{
  "d_mlp": 512,
  "activation": "geglu",
  "norm_place": "pre",
  "init_std_qkv": 0.0238,
  "lr_mult_qkv": 0.7,
  "beta2": 0.99,
  "schedule": "wsd",
  "decay_fraction": 0.547,
  "batch_tokens": 32768,
  "seq_len": 512,
  "steps": 4468
}
MLP neurons of a small language model. Each row is named by its layer, matrix (gate and up: input weights; down: output weights) and neuron, and shows model dimensions 64-159. Each number is 50 + 12 x the weight over its row's rms, rounded and kept within 0 to 99. A neuron's up and down rows have the sign that makes its largest values positive.
Before each neuron's rows, "fires in" lists the words (lower case) most often at its 100 highest values on Wikipedia text that the model never trained on. A number after a token or word is its count.

fires in: "9" 17, "6" 16, "5" 13, "7" 7, "10" 4
L4.gate274:55 40 44 67 58 64 50 66 46 59 61 51 59 51 40 46 60 58 37 63 36 60 54 46 62 44 32 61 29 43 60 51 66 30 47 34 18 43 53 62 34 66 53 43 72 60 47 47 38 54 54 50 59 55 46 53 54 48 64 60 50 43 57 75 19 55 49 47 33 41 48 47 47 34 83 46 52 47 73 57 28 62 60 51 53 40 44 34 63 26 63 53 55 48 46 49
L4.up274:92 49 34 61 43 54 45 61 52 52 58 66 57 47 62 51 42 39 53 61 56 74 35 71 41 31 45 56 24 45 71 44 44 25 48 60 41 45 33 52 88 47 50 46 58 74 47 55 57 60 47 55 35 59 44 44 35 24 64 61 44 53 58 63 36 45 35 54 40 42 55 40 76 64 59 37 61 48 53 47 55 60 67 51 35 46 60 45 53 52 38 78 47 46 42 32
L4.down274:59 52 38 52 32 58 47 37 51 51 46 55 45 50 56 57 68 55 65 61 63 66 71 60 56 51 83 61 77 67 39 42 35 62 40 51 50 65 55 46 59 64 51 37 42 47 52 41 38 63 43 44 50 46 52 52 40 19 63 38 38 60 55 59 55 32 59 37 52 75 39 31 58 25 28 51 63 64 64 27 59 50 64 42 25 23 49 65 40 56 52 39 28 35 48 59

fires in: "south" 29, "north" 21, "middle" 9
L6.gate292:48 51 42 58 64 17 44 79 71 57 47 55 37 66 63 64 52 43 45 56 47 52 49 46 61 36 48 56 62 66 53 56 58 43 51 49 49 53 43 34 40 45 76 52 45 59 37 31 66 57 32 69 28 69 55 52 52 74 57 49 48 55 62 52 48 51 30 43 36 40 65 74 52 36 58 57 53 56 42 56 59 28 50 62 85 59 46 63 43 39 52 41 50 51 43 41
L6.up292:37 38 67 51 54 38 47 56 62 52 47 51 49 64 48 65 40 44 29 60 51 38 35 41 71 41 49 44 67 33 57 38 40 41 52 56 42 44 62 58 37 53 69 46 49 53 48 57 51 40 35 47 68 53 46 67 53 48 55 33 26 37 60 50 32 54 43 46 58 59 44 47 64 20 45 50 61 56 37 36 54 45 35 49 83 70 40 46 32 49 43 60 62 48 43 43
L6.down292:42 50 35 65 58 54 27 32 76 46 39 60 37 54 54 37 37 47 55 47 40 53 31 43 49 69 75 56 68 49 67 33 49 52 42 58 63 41 34 13 48 36 48 38 46 38 75 50 56 60 35 80 57 59 35 49 32 52 55 33 33 52 47 44 30 62 59 40 46 45 59 50 51 55 65 47 41 70 52 71 61 44 50 64 50 49 53 51 66 56 44 29 41 43 41 41

fires in: "no" 20, "one" 15, "a" 14, "some" 7, "any" 5, "more" 4
L11.gate95:54 48 37 46 60 52 24 32 41 35 55 39 55 34 43 70 52 42 63 36 44 49 79 40 50 67 45 48 41 52 51 27 57 46 55 41 64 58 54 49 44 50 40 54 55 58 78 59 38 44 39 44 25 68 58 41 53 44 42 45 42 60 61 25 52 43 53 64 48 51 48 35 57 39 53 34 44 50 56 44 66 43 53 42 60 34 78 54 29 49 43 63 42 48 47 58
L11.up95:67 41 35 42 36 46 51 52 69 45 25 39 56 61 47 42 51 74 67 41 63 27 46 53 54 16 51 49 31 47 64 37 47 47 31 44 40 65 63 69 67 35 39 37 57 51 71 58 54 53 45 26 62 62 47 42 39 45 57 43 40 44 60 39 50 47 59 37 47 42 60 45 24 65 61 54 43 60 63 52 44 44 60 33 65 54 47 75 52 57 21 58 52 56 39 52
L11.down95:43 49 64 51 66 69 63 47 59 49 59 60 63 60 60 17 47 55 51 45 48 43 44 52 75 43 88 69 45 49 57 66 63 36 43 46 49 76 46 58 54 58 67 32 42 60 39 54 52 54 64 45 66 41 64 48 49 58 61 42 75 60 37 52 60 34 67 35 39 37 56 43 43 65 51 43 43 64 62 67 46 33 44 26 67 52 54 27 56 56 47 47 47 51 56 60

fires in: "south" 29, "north" 21, "east" 17, "west" 10
L6.gate14:35 56 35 30 46 60 47 73 36 58 63 65 33 59 56 78 46 49 32 72 51 31 41 47 69 61 46 52 50 45 45 24 36 49 46 53 66 56 39 48 47 57 51 64 51 55 34 50 48 59 43 41 36 57 51 52 43 61 61 52 46 56 51 31 47 55 33 46 41 48 51 51 52 26 65 65 44 52 44 27 59 42 53 64 61 45 37 41 47 44 20 54 61 39 33 57
L6.up14:37 53 30 23 44 36 39 60 60 69 60 65 36 44 47 63 49 64 54 74 52 35 40 59 74 47 54 44 56 56 49 45 46 40 52 39 49 57 48 32 44 34 53 51 40 58 60 49 65 54 47 49 36 51 44 55 30 73 59 45 37 47 58 44 46 56 44 40 29 40 49 45 63 36 62 60 47 56 44 24 45 28 40 43 70 69 58 53 57 42 38 48 57 44 41 64
L6.down14:56 26 46 41 52 55 30 32 56 53 32 46 36 60 47 44 21 48 37 52 55 49 23 57 40 49 74 60 66 44 59 49 14 02 59 40 48 46 38 34 58 49 43 34 40 63 57 54 39 49 45 51 53 51 38 56 41 50 40 38 46 40 39 59 63 51 63 45 45 57 48 34 45 74 40 33 35 76 41 80 29 60 51 56 42 47 48 60 55 55 49 40 40 48 46 59

fires in: "to" 68, "would" 8, "helped" 6, "help" 6
L11.gate150:41 53 44 34 55 52 64 56 50 51 44 36 46 70 58 65 32 45 53 47 44 44 42 54 34 35 35 51 51 44 46 60 38 51 65 60 57 42 50 30 35 42 45 32 69 69 42 52 44 60 31 35 70 68 64 22 52 74 36 54 63 36 69 46 46 52 25 58 47 54 42 54 74 54 67 59 40 32 52 35 43 35 45 63 55 49 53 33 65 52 41 76 52 54 56 39
L11.up150:63 27 30 56 46 63 43 60 56 73 50 44 56 71 64 59 25 44 50 53 39 32 28 44 56 37 54 36 51 42 35 59 43 29 61 44 55 31 52 50 42 50 42 26 44 67 40 52 35 49 33 53 65 43 44 39 63 54 54 46 60 33 29 40 35 50 50 47 52 41 69 68 62 26 58 30 50 45 50 57 65 55 41 67 60 54 37 64 66 59 45 56 74 46 47 27
L11.down150:20 55 57 64 57 57 53 66 58 53 64 39 33 43 45 57 35 73 47 55 33 66 34 29 48 62 65 19 60 80 22 54 42 59 53 40 55 51 34 47 50 60 65 44 53 55 58 50 52 54 35 57 64 27 55 54 48 51 47 47 68 46 40 51 48 63 49 32 53 74 52 50 41 66 78 45 48 40 60 35 53 53 53 43 43 40 52 66 38 53 52 25 62 37 68 35

fires in: "one" 42, "each" 19, "per" 6
L2.gate311:43 64 40 39 53 45 37 59 57 38 49 63 31 57 58 42 66 38 49 48 53 52 46 52 80 50 43 62 58 65 57 30 36 40 61 57 41 35 55 39 49 45 37 36 75 58 27 47 55 64 49 49 48 73 54 50 61 45 60 57 65 43 43 28 63 36 46 44 54 47 52 42 44 45 47 53 46 55 52 34 33 52 61 61 74 56 22 52 31 14 56 63 66 39 46 68
L2.up311:54 25 45 36 43 45 61 54 49 36 46 50 44 52 33 53 67 48 48 54 32 58 58 38 64 40 58 53 61 60 65 21 55 58 66 41 48 40 55 41 50 41 36 42 65 52 35 60 45 45 55 49 70 43 68 48 55 52 52 60 71 51 52 20 40 38 67 55 47 41 56 44 61 54 53 59 49 44 46 41 38 74 56 59 32 61 33 36 45 34 47 48 49 50 56 64
L2.down311:31 55 44 65 58 56 41 28 62 55 33 69 30 47 60 38 47 55 42 47 70 47 47 52 68 41 61 58 51 57 54 46 43 31 44 54 49 42 29 37 48 41 53 38 56 44 53 64 39 63 61 28 65 40 45 49 45 35 58 47 62 26 42 52 53 33 69 54 60 49 75 47 69 62 43 63 60 71 50 72 50 48 55 62 63 68 53 65 34 45 53 91 44 64 32 48

fires in: "county" 23, "city" 19, "town" 10, "career" 7, "township" 5, "hometown" 4
L6.gate293:30 46 66 32 40 55 59 47 60 47 58 52 52 47 43 52 42 17 57 33 56 48 45 45 30 57 40 53 44 45 44 36 52 28 24 58 77 66 62 26 53 55 49 49 50 53 62 59 56 74 45 48 43 42 43 66 50 54 42 61 46 48 37 64 59 40 41 56 55 58 38 29 47 67 56 66 36 57 42 44 26 48 42 35 55 42 80 46 44 47 54 39 64 64 54 43
L6.up293:41 44 65 33 31 63 70 43 57 47 59 39 46 43 46 40 30 15 43 40 64 58 35 55 52 56 60 57 56 24 50 32 49 48 32 29 54 76 71 34 63 49 41 60 37 48 49 64 44 53 44 33 62 45 41 61 35 56 60 63 60 56 43 69 54 31 31 58 44 55 46 30 41 63 54 59 44 59 30 49 28 45 23 34 57 54 53 64 57 68 61 46 57 38 53 51
L6.down293:50 35 45 53 64 59 42 39 46 44 48 50 66 54 49 42 27 68 38 40 39 72 48 57 63 47 66 46 44 46 59 47 48 52 48 33 55 37 40 50 60 51 63 54 15 34 25 49 41 46 46 36 35 70 43 37 33 27 39 55 72 65 67 48 28 66 47 42 46 64 55 63 37 76 46 50 34 41 41 86 37 48 66 64 46 52 31 56 60 65 58 50 35 44 33 56

fires in: "to" 44, "by" 11
L3.gate225:50 41 41 52 58 51 45 43 46 65 69 50 52 38 50 69 53 46 44 39 45 70 43 63 54 67 38 61 65 52 53 43 49 50 58 69 37 34 29 57 50 59 47 34 64 60 36 33 56 42 59 80 33 40 43 64 46 41 75 31 55 56 49 37 63 36 41 44 42 62 65 63 49 39 61 30 46 53 39 39 56 42 29 53 34 35 67 68 38 31 29 53 39 55 62 51
L3.up225:39 25 40 33 47 63 29 41 41 49 59 53 55 67 48 70 41 66 49 65 54 53 50 38 50 52 49 34 53 47 71 55 58 37 61 33 40 47 58 52 47 39 50 44 51 62 56 38 52 44 64 73 61 52 51 65 66 60 50 61 67 51 28 48 30 34 59 58 26 69 36 57 61 39 53 74 58 29 24 59 43 31 70 46 53 51 45 47 57 47 41 52 48 49 68 32
L3.down225:53 34 53 70 40 42 53 74 55 71 52 60 45 51 43 54 55 63 60 32 23 60 70 37 69 37 96 48 46 43 61 74 54 67 41 43 41 57 63 56 56 51 56 51 39 43 52 79 71 43 50 36 53 28 62 69 57 71 48 43 60 47 52 38 43 63 58 36 50 58 58 59 21 48 64 52 39 49 47 43 55 59 57 54 38 47 54 55 45 49 59 39 35 76 65 46

fires in: "district" 15, "county" 13, "province" 10, "households" 8, "area" 8, "township" 7
L5.gate335:44 71 43 46 56 49 59 76 46 43 52 60 53 37 31 53 54 43 44 52 62 61 29 38 61 49 41 74 55 58 52 56 34 42 51 67 56 67 37 47 53 46 57 54 35 39 73 46 59 67 50 51 62 61 37 53 68 48 50 74 50 50 44 74 37 51 57 47 58 59 38 50 44 66 43 41 30 68 43 50 50 43 65 45 25 53 58 42 36 53 29 30 42 38 28 40
L5.up335:49 41 55 27 51 25 59 62 73 49 51 49 47 73 58 56 59 17 54 49 45 37 67 55 48 43 41 43 61 23 49 15 41 56 29 61 53 57 40 56 38 45 40 47 46 56 62 28 75 69 39 58 52 47 45 38 41 57 41 55 68 57 58 61 41 60 50 47 52 57 50 50 39 71 59 55 37 75 58 46 29 71 24 40 42 43 53 49 70 39 27 45 59 62 41 47
L5.down335:44 68 34 56 48 57 32 30 39 42 56 31 73 46 49 43 46 52 60 39 47 63 36 49 62 45 91 52 58 48 60 39 38 55 68 44 51 54 42 48 58 51 58 41 39 63 36 56 40 49 61 54 43 40 45 64 07 44 30 42 64 39 54 40 47 67 44 59 61 54 52 53 50 42 58 50 65 38 44 49 46 35 62 67 33 44 59 69 38 39 54 50 65 24 36 51

fires in: "after" 71, "before" 12
L10.gate459:48 64 34 45 32 41 68 60 52 51 46 37 50 52 78 50 52 56 28 43 46 39 59 55 28 28 41 74 75 59 46 65 50 48 54 33 45 29 51 52 64 47 42 51 73 73 45 59 37 50 49 38 20 56 46 49 50 60 36 42 49 66 58 36 58 43 69 70 40 31 63 56 46 49 61 48 25 45 34 55 55 63 37 56 64 59 46 47 36 51 52 84 64 50 59 34
L10.up459:33 46 35 36 60 34 58 55 45 41 68 62 56 51 45 56 54 40 76 24 55 55 78 68 24 50 50 54 48 41 30 48 57 46 56 48 29 51 72 43 61 70 36 59 37 49 44 55 54 27 68 37 53 71 52 44 43 66 24 47 48 49 44 66 59 49 46 58 48 52 36 64 61 62 46 42 56 57 65 39 65 65 54 50 45 41 57 48 67 41 42 53 36 34 50 51
L10.down459:61 39 52 53 46 57 58 40 67 29 44 47 43 54 53 54 46 50 33 47 69 66 39 58 19 63 32 43 64 53 48 27 50 40 65 27 43 51 54 48 41 56 29 35 42 39 55 63 47 42 63 63 61 58 58 45 45 54 55 34 45 49 70 48 66 75 73 56 41 48 45 56 50 46 42 39 33 53 71 14 55 58 46 77 59 46 50 50 49 33 54 56 38 50 44 64

fires in: "one" 40, "each" 9, "an" 6, "1" 5, "a" 4
L10.gate181:36 58 45 52 51 21 69 67 52 56 57 63 55 41 54 57 65 34 35 42 57 30 46 45 79 55 43 53 30 42 57 38 43 36 49 61 49 57 54 36 63 70 58 54 67 52 52 40 47 57 50 23 53 57 55 42 65 36 55 51 57 47 55 56 43 52 61 48 35 36 46 51 51 52 41 79 52 72 48 36 49 58 70 53 58 57 61 30 25 73 45 54 64 56 49 29
L10.up181:67 53 52 48 35 49 69 57 64 47 27 47 30 59 75 62 51 63 74 40 70 61 46 47 77 50 55 51 58 56 68 55 59 55 48 65 44 45 36 47 51 66 34 57 48 41 38 59 52 68 38 44 39 59 57 75 60 46 57 40 66 55 42 53 54 45 39 50 43 52 44 34 50 34 24 38 64 38 63 52 51 51 40 66 52 43 35 50 40 61 63 39 80 58 54 38
L10.down181:47 52 45 62 35 51 41 53 42 37 44 29 28 51 49 41 66 49 57 43 54 43 51 63 54 53 61 45 56 42 31 43 54 68 36 76 78 57 67 37 61 63 42 58 47 23 57 50 44 52 35 48 55 33 56 79 28 58 36 46 42 51 48 64 43 49 36 38 39 65 44 39 58 81 49 37 51 60 61 41 61 56 51 51 63 57 66 47 39 47 66 49 53 49 55 59

fires in: "made" 38, "took" 22, "make" 9, "makes" 8, "making" 7, "taking" 5
L3.gate483:56 42 39 35 45 56 44 43 47 55 36 36 74 45 49 42 47 60 36 44 67 42 51 75 32 43 33 50 56 46 50 40 51 58 61 30 55 39 68 40 52 60 42 46 62 53 47 58 30 47 49 60 30 50 43 44 46 40 47 56 55 41 49 51 46 33 58 49 31 69 69 54 66 51 63 55 48 44 40 42 35 40 58 73 73 55 55 46 39 49 11 62 52 60 52 33
L3.up483:59 19 66 33 40 47 71 36 49 75 39 52 47 43 30 45 60 29 54 55 57 48 39 68 16 50 41 45 61 40 38 34 53 31 60 51 34 42 49 56 57 45 36 61 36 55 45 40 64 51 53 57 66 40 37 31 69 49 28 62 49 48 76 29 36 56 53 78 37 76 60 40 46 71 61 49 47 70 39 53 31 55 52 38 56 48 42 39 44 54 43 65 46 52 27 69
L3.down483:38 67 61 51 48 56 57 48 45 48 45 52 69 49 41 22 55 61 46 78 48 38 35 61 31 32 44 49 50 42 42 51 35 44 51 23 60 66 54 44 30 45 52 49 34 52 43 44 31 54 40 61 46 56 73 44 53 57 42 59 58 64 41 81 44 20 43 46 36 51 63 46 49 61 53 42 42 58 53 39 38 41 43 55 55 50 42 57 39 56 42 65 37 56 32 34

fires in: "later" 60, "however" 19, "before" 5
L9.gate165:55 53 55 52 42 38 34 51 51 53 33 59 67 37 49 62 54 61 59 46 49 47 50 52 47 58 45 64 67 79 56 58 62 34 46 76 44 31 63 35 56 72 58 35 74 52 52 60 54 48 45 48 57 47 64 44 29 46 22 52 45 54 46 45 57 45 64 51 52 64 68 57 54 50 80 42 28 73 66 58 49 77 63 31 72 46 82 24 41 48 57 69 46 54 51 48
L9.up165:49 65 59 48 55 50 78 23 43 56 40 48 40 40 45 65 36 63 52 55 80 47 39 31 47 59 57 44 59 66 27 53 58 36 38 35 33 54 71 68 61 60 47 50 56 59 45 59 53 56 54 57 41 53 43 49 30 63 63 55 34 55 69 71 44 43 50 41 61 42 18 49 68 64 30 45 57 65 58 24 48 72 47 59 50 62 25 37 55 46 58 40 28 49 49 43
L9.down165:44 54 46 39 67 52 58 59 41 30 61 46 47 37 50 49 57 40 66 48 51 50 26 55 39 66 70 42 57 58 34 72 50 43 45 41 67 38 49 49 61 65 36 53 47 36 57 52 56 46 56 70 55 50 33 48 52 47 46 48 38 43 53 80 50 42 72 48 77 41 46 54 65 57 55 74 38 55 58 33 44 33 48 55 62 53 42 62 49 45 45 44 35 42 51 52

fires in: "7" 15, "0" 15, "8" 12, "9" 11, "5" 9, "6" 8
L3.gate366:48 62 39 43 34 76 36 33 61 44 32 48 43 39 44 59 64 49 30 54 42 49 34 44 46 59 31 61 59 60 50 48 50 65 40 27 48 52 57 59 45 49 46 77 64 59 57 51 52 60 55 54 44 52 42 41 44 35 36 46 48 44 54 59 57 45 54 56 45 47 42 55 45 36 48 49 58 31 43 42 65 65 50 43 64 24 55 46 39 59 62 50 50 56 49 26
L3.up366:61 47 48 36 63 56 53 42 54 43 27 51 43 41 53 44 47 28 57 42 66 62 64 43 72 51 54 37 50 29 29 18 39 40 41 59 50 49 63 47 60 74 55 61 61 49 46 40 77 65 19 58 55 39 38 49 52 47 51 41 45 65 47 38 41 44 63 49 46 31 21 55 56 44 18 57 63 39 31 43 55 77 33 31 61 48 63 57 36 46 55 49 56 64 48 47
L3.down366:46 64 65 64 46 63 57 40 63 53 55 77 53 54 60 56 53 56 57 44 56 44 49 55 66 52 62 62 47 48 43 51 56 38 51 73 43 60 29 43 60 46 47 55 45 52 41 40 37 46 66 35 54 38 43 47 36 37 31 32 44 52 39 57 40 28 50 46 57 59 46 40 38 30 59 51 37 43 35 42 22 43 39 66 50 36 50 46 60 51 66 39 37 44 31 46

fires in: "made" 39, "win" 11, "make" 10, "took" 9, "played" 7, "making" 6
L5.gate349:46 50 59 42 40 67 47 51 44 58 56 65 89 49 44 41 69 53 47 77 47 15 61 46 29 41 51 47 66 47 39 43 53 51 62 53 44 42 48 45 34 66 64 40 45 46 64 70 58 61 37 72 45 53 51 65 47 56 33 60 47 43 49 39 36 32 31 49 74 55 52 45 50 42 59 51 45 68 51 41 45 55 52 43 55 44 55 42 48 51 20 61 51 36 27 62
L5.up349:50 39 43 45 40 56 63 62 58 62 70 41 50 47 69 30 61 52 44 75 50 43 35 44 51 51 42 50 60 46 70 58 37 35 37 24 44 61 53 74 47 73 53 67 38 33 58 58 63 43 39 42 49 43 22 52 39 58 47 57 81 53 68 70 29 64 54 46 61 71 43 52 46 61 57 50 41 63 41 52 43 53 36 30 49 42 59 62 49 52 48 54 46 40 50 45
L5.down349:63 50 57 57 50 44 47 58 56 49 42 17 69 61 37 44 64 41 50 49 46 41 48 71 39 36 59 47 63 49 37 65 57 56 39 59 52 48 39 35 43 43 66 59 67 68 48 36 31 56 43 62 21 52 67 51 59 60 43 45 43 52 30 51 54 53 67 38 46 35 69 66 65 40 58 53 41 33 45 62 79 31 45 48 59 53 46 60 41 43 57 43 73 58 51 41

fires in: "7" 21, "18" 16, "6" 12, "age" 7, "loan" 4
L3.gate95:46 58 42 53 76 50 43 74 66 31 42 66 44 58 62 67 42 62 50 51 44 68 41 57 50 45 34 55 59 76 60 50 61 52 73 52 50 34 47 37 57 47 54 65 57 66 61 43 61 46 67 52 52 51 41 48 56 49 70 42 50 42 64 45 56 27 53 65 62 60 51 49 58 56 71 41 58 57 48 44 52 45 67 63 35 32 46 32 53 36 57 73 58 50 52 44
L3.up95:53 51 27 42 67 48 73 55 30 42 39 53 50 62 70 34 36 61 63 61 84 58 51 41 49 37 48 56 47 61 50 47 43 61 44 26 12 50 51 48 70 63 48 51 57 59 52 71 58 57 42 67 43 58 34 53 50 67 33 56 47 57 59 44 53 52 53 61 42 36 60 37 50 65 48 18 32 48 63 34 56 70 54 57 53 53 58 37 43 48 70 50 47 52 61 60
L3.down95:63 50 55 65 64 54 56 38 68 53 55 62 52 73 55 51 54 41 61 70 48 62 50 53 68 43 24 49 45 54 47 49 34 47 44 49 39 45 45 46 56 62 74 44 41 79 57 54 50 46 68 65 69 58 56 49 52 37 33 45 50 66 32 45 45 46 46 64 72 52 63 65 58 31 54 54 76 71 39 22 45 49 85 67 51 62 47 43 53 63 64 58 57 45 57 65

fires in: "one" 94
L9.gate311:51 55 40 64 55 50 38 57 44 44 54 52 65 37 41 47 68 45 47 49 53 49 59 62 69 58 44 62 40 44 84 46 55 61 36 31 69 33 53 28 34 31 36 35 49 60 52 50 64 43 61 30 39 55 54 57 50 47 63 51 62 61 52 32 56 54 52 64 31 42 54 39 74 41 35 36 44 46 49 36 29 51 75 31 58 75 48 51 30 13 64 52 64 49 21 53
L9.up311:49 43 41 45 46 63 34 54 56 56 43 57 35 63 61 66 64 36 45 49 69 42 40 49 77 39 53 72 51 65 42 36 43 72 51 34 64 53 53 47 58 41 38 49 66 46 44 48 21 34 55 38 44 63 61 54 57 46 69 44 81 60 46 44 60 36 55 31 68 46 63 47 45 57 41 56 67 68 74 41 43 59 66 47 53 57 78 39 31 49 55 67 52 28 63 60
L9.down311:44 33 25 47 57 68 52 56 51 53 53 49 66 56 55 35 56 63 43 27 56 48 39 44 56 34 34 47 51 53 48 47 52 50 44 50 71 46 45 29 37 63 42 57 56 55 45 63 40 66 37 38 56 36 38 39 35 40 43 38 58 58 45 38 67 45 60 39 34 59 79 39 78 62 27 42 62 51 56 54 58 62 53 41 46 45 43 52 42 54 42 63 53 47 60 45

fires in: "9" 15, "7" 14, "8" 10, "10" 8, "robert" 4, "6" 4
L3.gate37:49 44 42 46 53 61 49 58 62 36 48 50 60 72 55 50 64 38 38 47 57 52 31 61 67 52 34 58 49 60 61 52 65 47 59 37 50 43 50 25 47 57 53 56 56 61 36 53 46 69 44 76 54 46 38 32 58 52 59 52 43 50 58 65 49 55 31 69 47 50 70 45 60 56 33 28 62 24 59 56 36 32 63 67 67 19 44 33 43 34 53 78 58 66 33 53
L3.up37:49 48 53 59 55 56 46 67 35 49 62 82 63 45 69 51 55 54 42 57 55 72 37 38 53 56 41 64 55 53 60 50 36 49 60 72 60 50 53 31 51 23 41 59 48 60 37 57 44 53 68 59 49 41 64 62 41 36 45 49 45 48 68 49 38 50 54 56 50 35 71 49 26 41 45 39 38 67 43 56 51 44 49 42 60 53 43 38 45 52 40 59 29 35 54 66
L3.down37:45 52 27 65 50 43 48 38 39 40 49 50 51 57 38 61 53 42 42 80 25 48 62 44 58 45 88 70 59 46 50 68 36 42 16 51 47 52 48 60 47 56 46 58 55 50 52 50 46 44 74 62 47 41 68 68 42 28 61 52 68 42 29 70 64 44 67 38 44 44 36 32 44 44 46 59 54 61 52 63 52 61 73 48 53 44 36 50 54 47 42 37 32 41 70 47

fires in: "to" 38, "suzuki" 12
L2.gate47:72 64 49 46 59 46 42 51 64 29 36 39 55 47 53 45 56 35 69 70 41 67 54 43 37 40 42 67 70 46 77 49 50 48 61 52 70 47 57 39 66 25 27 54 51 52 45 34 41 57 52 60 53 44 48 44 49 38 47 72 67 51 47 40 69 37 33 44 51 51 55 78 57 43 42 40 35 11 51 60 49 52 62 44 53 75 49 50 44 67 39 63 38 27 59 30
L2.up47:47 59 52 48 31 59 23 59 46 66 39 38 42 42 42 39 44 54 41 59 60 57 29 41 47 36 37 63 43 56 56 55 76 53 57 64 72 55 34 62 50 63 30 41 49 78 43 36 45 29 48 57 52 52 49 38 56 31 66 36 57 48 53 53 51 62 55 29 55 51 48 57 66 60 63 49 45 54 44 51 69 62 38 69 22 36 53 51 33 57 65 69 57 30 56 37
L2.down47:48 38 38 65 39 53 56 78 52 80 53 44 49 55 35 63 44 58 50 43 28 46 57 49 59 54 59 31 42 50 42 40 49 51 44 55 53 52 22 76 39 64 56 44 31 37 47 29 62 47 22 54 36 51 56 63 50 53 58 40 50 59 33 57 23 60 56 35 49 57 31 46 41 43 57 62 38 82 38 40 62 51 30 58 49 51 36 41 59 47 55 58 45 73 52 44

fires in: "for" 19, "after" 18, "during" 15, "of" 13, "spent" 8, "at" 6
L11.gate59:36 64 51 32 64 50 53 62 51 37 59 53 61 61 33 76 36 51 58 38 31 46 45 54 54 51 49 63 26 46 59 61 54 68 66 60 68 40 46 65 70 54 46 45 49 63 47 55 52 33 51 51 40 64 65 38 47 68 46 36 50 50 50 38 49 33 30 44 39 50 31 53 64 60 45 74 45 35 32 41 40 44 61 49 63 39 67 61 48 56 69 77 71 40 59 43
L11.up59:51 16 39 70 46 34 82 37 56 51 54 64 46 51 56 30 51 43 39 53 62 61 46 57 44 41 45 45 33 38 37 74 53 31 58 34 64 53 16 38 46 56 17 57 52 56 53 25 69 61 47 43 60 46 56 35 46 55 51 39 36 38 60 55 35 60 67 54 54 50 61 56 57 56 61 34 67 53 47 43 41 47 42 58 65 41 42 37 52 26 36 54 60 53 63 64
L11.down59:54 57 67 55 47 52 37 36 60 49 67 47 38 50 39 44 51 67 25 53 43 29 47 54 24 66 00 49 64 45 53 60 65 49 65 56 51 55 45 77 50 40 26 52 35 49 52 50 46 54 55 51 39 52 43 52 43 46 56 49 43 62 54 39 61 43 46 67 48 46 59 30 51 52 50 55 45 71 71 15 69 46 53 55 50 59 36 67 60 56 51 65 44 74 52 61

fires in: "of" 78, "to" 5, "than" 5, "and" 4
L10.gate389:39 58 48 64 72 58 34 63 59 48 38 54 40 59 43 60 54 15 22 46 45 43 52 46 45 57 40 53 55 39 64 59 49 67 47 63 70 46 39 59 39 68 36 28 46 70 57 39 36 64 52 53 36 69 46 50 56 55 49 43 47 60 80 54 59 37 55 38 51 34 42 58 42 35 29 36 59 78 38 44 37 62 67 54 56 46 51 49 47 52 48 62 58 40 43 32
L10.up389:45 40 26 45 46 63 39 45 71 22 43 49 57 54 42 64 42 38 45 65 22 53 24 58 55 69 50 31 50 41 44 73 44 57 57 77 52 60 38 46 57 42 46 60 39 39 41 56 65 32 40 73 36 52 50 56 36 27 56 49 42 51 56 19 42 61 51 55 57 58 40 52 67 38 51 27 50 50 38 31 54 43 34 64 53 41 61 67 56 31 41 33 41 59 65 42
L10.down389:39 69 38 53 52 51 46 49 38 43 46 37 78 46 49 34 52 55 51 71 56 50 65 52 23 54 25 52 41 41 30 52 60 53 49 61 66 48 37 55 53 63 55 49 38 48 61 60 39 45 27 47 39 45 54 59 52 70 60 42 54 52 64 22 40 62 40 53 69 42 46 50 69 41 53 34 41 48 28 44 54 34 54 42 19 37 50 44 64 60 39 45 45 52 59 73

fires in: "and" 86, "or" 8
L11.gate297:63 55 35 35 56 58 62 53 47 36 68 64 31 59 47 56 46 51 32 41 58 60 75 44 69 51 45 28 53 52 61 21 44 32 41 39 51 42 45 39 51 38 04 31 44 47 62 56 55 54 52 44 49 55 46 44 59 34 57 50 47 49 53 60 56 62 48 57 48 54 50 42 41 34 44 16 67 50 55 50 44 43 42 42 45 33 66 49 65 55 46 58 67 25 48 39
L11.up297:35 58 56 59 23 54 42 30 47 55 66 62 69 26 46 23 63 54 49 44 59 57 38 33 42 56 55 57 61 28 33 96 51 50 54 47 53 61 39 48 65 54 59 57 45 40 75 61 61 40 55 50 35 42 32 58 44 68 27 49 59 36 59 38 32 46 45 49 53 56 49 39 53 51 34 68 48 60 48 49 88 50 30 46 71 56 58 62 44 44 68 57 30 42 62 45
L11.down297:74 59 44 41 48 39 56 45 44 41 45 55 41 44 47 33 62 44 46 55 64 43 34 37 38 45 55 43 29 59 51 37 58 49 58 48 53 40 43 67 55 57 61 63 50 45 46 58 54 40 21 64 48 20 42 41 57 55 64 32 54 68 61 28 65 77 62 52 40 50 36 28 36 31 58 52 60 29 66 16 57 52 31 46 43 57 41 34 55 42 63 43 55 60 52 39